Weights of a small transformer language model.
Size: 10 layers, width 192, 3 heads of 32 (1 for keys and values), vocabulary 7248, 4.85M parameters.
Training: a variant of Adam for these matrices, 171M tokens, 10439 steps.
MLP neurons of a small language model. Each row is named by its layer, matrix (gate and up: input weights) and neuron, and shows model dimensions 0-191. Each number is 500 + 50 x the weight over its row's rms, rounded and kept within 0 to 999. Numbers have three digits each. A neuron's up and down rows have the sign that makes its largest values positive.
After each neuron's rows, "fires after" lists the tokens most often just before its 100 highest values on Wikipedia text that the model never trained on.

L4.gate187:476458528449529515570508473517493442581582481399520492527459394489509469527429502608532462441395522453501497464528408515453510456489541421543556573471578474552530415468600488547470508433505517611536477472522398495423517563466527559441461531521465502448446519468416454534514491545401480386495537552544434526534493530574525498440529567469558608546486517516561544495582523505496467549442505511503453549430579369482460538548479416472526590557453443457473562505517454483511476502430424460505430547466542474418494555494596458487508534541529495533561536551537493462483459548559441617
L4.up187:562576506427502435491539585534532504536489496458472578530602528496534508534451466518584576441500546474525487462399454509405605501511491467539492568445525629527506537569454480532490473596486498599522572538552497567503536550555462440503391529366480518457410515569481484578529424462504466427416545593432540502491481508512581528376511454557510457586463584503562492444464521474504520449528395506541510475509538443459461504508417503500526538541439519495489462502493422477510446504555538463536497532505529387545559564579588512513562518503545569458491496449395541431526471466472492534
fires after: "^{", " n", " N", "N", " $", " ("

L7.gate378:528535525565481449501605427504528367596509552515436504575530392504510501454555555531539517496466576533469507413464559499526478505466553428530445542540479584441454466580430518457508524455475444579427462473522460588419524537444479597489512450507491419504489501506506475545442350462517413550591462480564448559414552487473480451514571536491497457461542562530531575482417456532489459550520459451481445518523552486450556473585502455549460522469522407509549486505489499479424499501550485531505510555473482522535432418438556489465470599630522499546512563560440519515540513625581444488
L7.up378:548508534583553472415481478478480400634514567480517517494581542368517548476540454516496473476498528499455436492519531526479411548486500437520425431576382547579529527564511509463509467521555548476462508568493514441512476436436542550416534425563525434526495482524413528515436442417446491486540402562476380451500477517459506579544571528440505430429448467498517485473479550565433513642543534433516416482466476554465473453489402530481461450428510524501495495574451569518544467545568591613437474442535518544458499499529521527539438482479496470494529544541507437424414486453533453512
fires after: " ", "-", "P"

L7.gate157:528540494492532574484496472481521450522461566515453562494556513546466492417588519447362504522410543488487581549528496535494416467570438510559377480467447418518408542546480573460544524524499565496486455454576523547515610587434563495498473511521558572489518531430595546480557430490596454590486390430449539567545534458499504564448485519485591495592440519478569454492539500514626504498500538479479530540453501512556437523541501448547519492451506476558558585588596530496543540460617533478479465515482504518568451533491527485562586549508573534470539423540451491517467451551448456448
L7.up157:558499528403523495618451452536469589519546517526445436532538540476446545420509506413448500523548557619563492416399442507517517475494477472541478423409485536456554427531469518503526512504419482589479545483465581469496485538470527540442496523469555462593528498470510540503506481574480442554421474515570516524555473590468527489512530601533512497496541447480546378501575635584481479458505483543511497576449545454468475474626512439539460560549510445468419540619466544498505527489561529415507474457519478476563441453542465481381538418428447462519470507456590552562485493536502442542
fires after: " ", "|", "–", ";"

L7.gate173:498382575495481595599467485454520465499486530443471561540502492503392457424590439523437489580420553579504530505535441547429505485446384504456550541511476448540458584478499514571560497491535489518497418478546476504524609476465520488514496472530493489441507627479441537479549463500480494572488531470520467571404515366497475545524543537403573476515444504547561487508517556527578532560402524549545538601402537492519548493574463506534495519463576442519578523540486390529483536537480522454401439576502532542570480490480495410481547555493532569577492482529547414438422538490501480537
L7.up173:527422448407596420603412559425569492498449529437514494523469499561473551525584460472497484561599502510515472549458512448483474392458569557483537463549463459402543530513567473483496554470518447508514496495498559558580603457480498537512445491457557491560482438560478545508483626576459435492564507484528510426542468536397456549392452520536445506479534485510602516507536508474422605423450501575496538516558565607443462593492526529512457467449543498497435488529554589468473541551439476504614498531576428493463447534498489513529517499528524487542416458618486482548446478475499547530
fires after: " ", "–", "|", " U"

L4.gate31:499483563485493495508559473417514525560560496451507506482499535537466449500512548655569507545478503561515502376496358487561534528473477449459445517570495515539553484546560560497509529495448570533468481466566386457463546638557492477432503523510488632411483601492528474539420508542400474520437572484564513591469466501583570518482494452558479527574572456483535527492507630592469474403569491496472533496524521458516463509534514593459545456521455390389535499548545474493466504453483576431592487492436447506536478511501486470558399499501566519510524495505488517490491490480549581541
L4.up31:463454550464534512543426546582494513580483557452591474446530564454528357496552486481504494466439599537533432538528448562571469476546489444487468565484471522605459468555402442612565429470472454479503573473468552508490543495656585478458454505528588472544462515500569587506445456448477425594471449410358551490420535466535482444426457479495549476539471488473491452513472423528494475514486456478492447491497472555491632523526422515510495405395468550446486506504567534467486507540539445481420546575506504547505485485459455499517630480507573471525474506508545458523477501484512517498
fires after: " H", " R", " r", " W", "H", " b"

L6.gate253:537653479469450511426521482467443535559493567525594544462469461514512451518553506503518593458475497519494509499515556525484495474576415595438471413466453557485440503606408522558427490590510561617570555528496577432533451479515503514480532428488510532448528492562511522486519419563507496480538507606561468575448485455499420461547610499549546531445534524526484562448447504517495476476468519383421470490515463403514487453464579484483442438542515484563466585498542454455440414550400514500529472488485453522585495484422521437516577439482564544594521584414491552483462510565484507438
L6.up253:513538500469537511414435511508582489516504496429521451560437492458456538461548421545500513494497485497565482492442538599515516450435480489526504531448506508534491537579494432451480482595507539477573446515462530448553554492590513496417425514515533425428568491510484512498503579554402579450493536461495538435416448511472562535431533418615530461530463484473478674549451539463513400508556577578440446498451504528570503472484493565451479446451492605490428476380508489408442528527515493465532473531452401470502525554595527464462473509536512402439503458541516619480421558411502551490
fires after: "-", " N", " At"

L7.gate114:553489463471503516441414432446471479371567480512561559508518480530505524495515561517411544564488532422441544488390541410493526433497495454430563575528551546517485456397554378447537551555486485519490519565600570533529498461488577529474571513460430491581459477549425538487497525452429478560472537469414489538524531489505538489410549518543519527531503440462488582498544464529461463493638555448444449537531479549531435495537464467567489473586526525430544467534535570479391373504451509478576473479571450523455556524467455444474503553513494520500493596402575424500547505410532494546
L7.up114:486473524575520508497470534552533551518416513499476565527560489502498568531535522568459472484523467530505548526436522484523537497513593505500451484479485581568532514494417574608507502519535524377552486471557431542388535587421456490449470450519479564467512472538409440489448565568465442427510461481396548488518530528575388527449582469532489489511554501527461458561487532523500563529525470581539507505540400441571428501574466457494476573599516447593442477359521572414565562596513489516502493483457493508570559553555526543551486550523577581569474446479506608491452490491416563464
fires after: "."

L7.gate129:529476531510468525604447509578471482490604557495435551494442477550544494384562553558467560511547526443516496493510457631446513455496511447517513558530613570503445410427477572540543465499519541459484514588443407506513531533479481495437523587493458595470556537550518450490539527442413470471480559509488480515563513485506566593488544527436581548470497531493434513491529545574519479509463423452406505516465521427523491561507478505495555439495481471451364560491529523553449412515540565425389485564386535534593387480502501488495465553481455517564475568502498465542604495517465412552
L7.up129:503548500504447466515357491505554431405550417485442567451459388529528485539539570515476503467462513593465532524465490461471578501511513491516499626468574492538536481428415433492477515544507539429467527538541531477578509475525525556496456509536543462523477583485543413466573487550344492578551461495497493448548554605433352514508489497456435501525518611499517468431518512483398503482405432536519417586582424508511480410476459477490423444537520478465499402502594555478502416443514524501502482465495493540472463512461524515441437482440489540516505612540563490549482547541533508504
fires after: ".", "|", "iplom"

L7.gate488:574484567490502566519497475490539513485532468510549581545452548525453450411500478551432439602505611504526483529525445553463597435460418437416490513479498554504475594477444548557475534520494613561477445368528518534440498564516480526467550433460480461491479582439540549404461450544508481487443476427542543557502611433509430494506530508501558542528418453560482492485577470527503523606474477419537475539472535418519562498532485569619517505467473479437533527541539462615513495465421488591422396530463553607576494549463506430478451496508534460529484538514407468439459523477492461512
L7.up488:572560472529521399493526526556516518449483486470515569475440523485529451521458503478475518463563515490497487467445570554499575456479554501610610426463534522402570540546503466477466540494482432562459530420534490600497459509495472526426526463470514326608490400516530504509431492470457461451558483548555580456561381495447437525491490501564362534424484456553471511516451437420523385482597562427531527470539493499449442499472509490525470544547586392476467452505489547444535486434497541480551542508547482466445598509488494565414513469465548478529453483455442596509460481542442530457
fires after: " "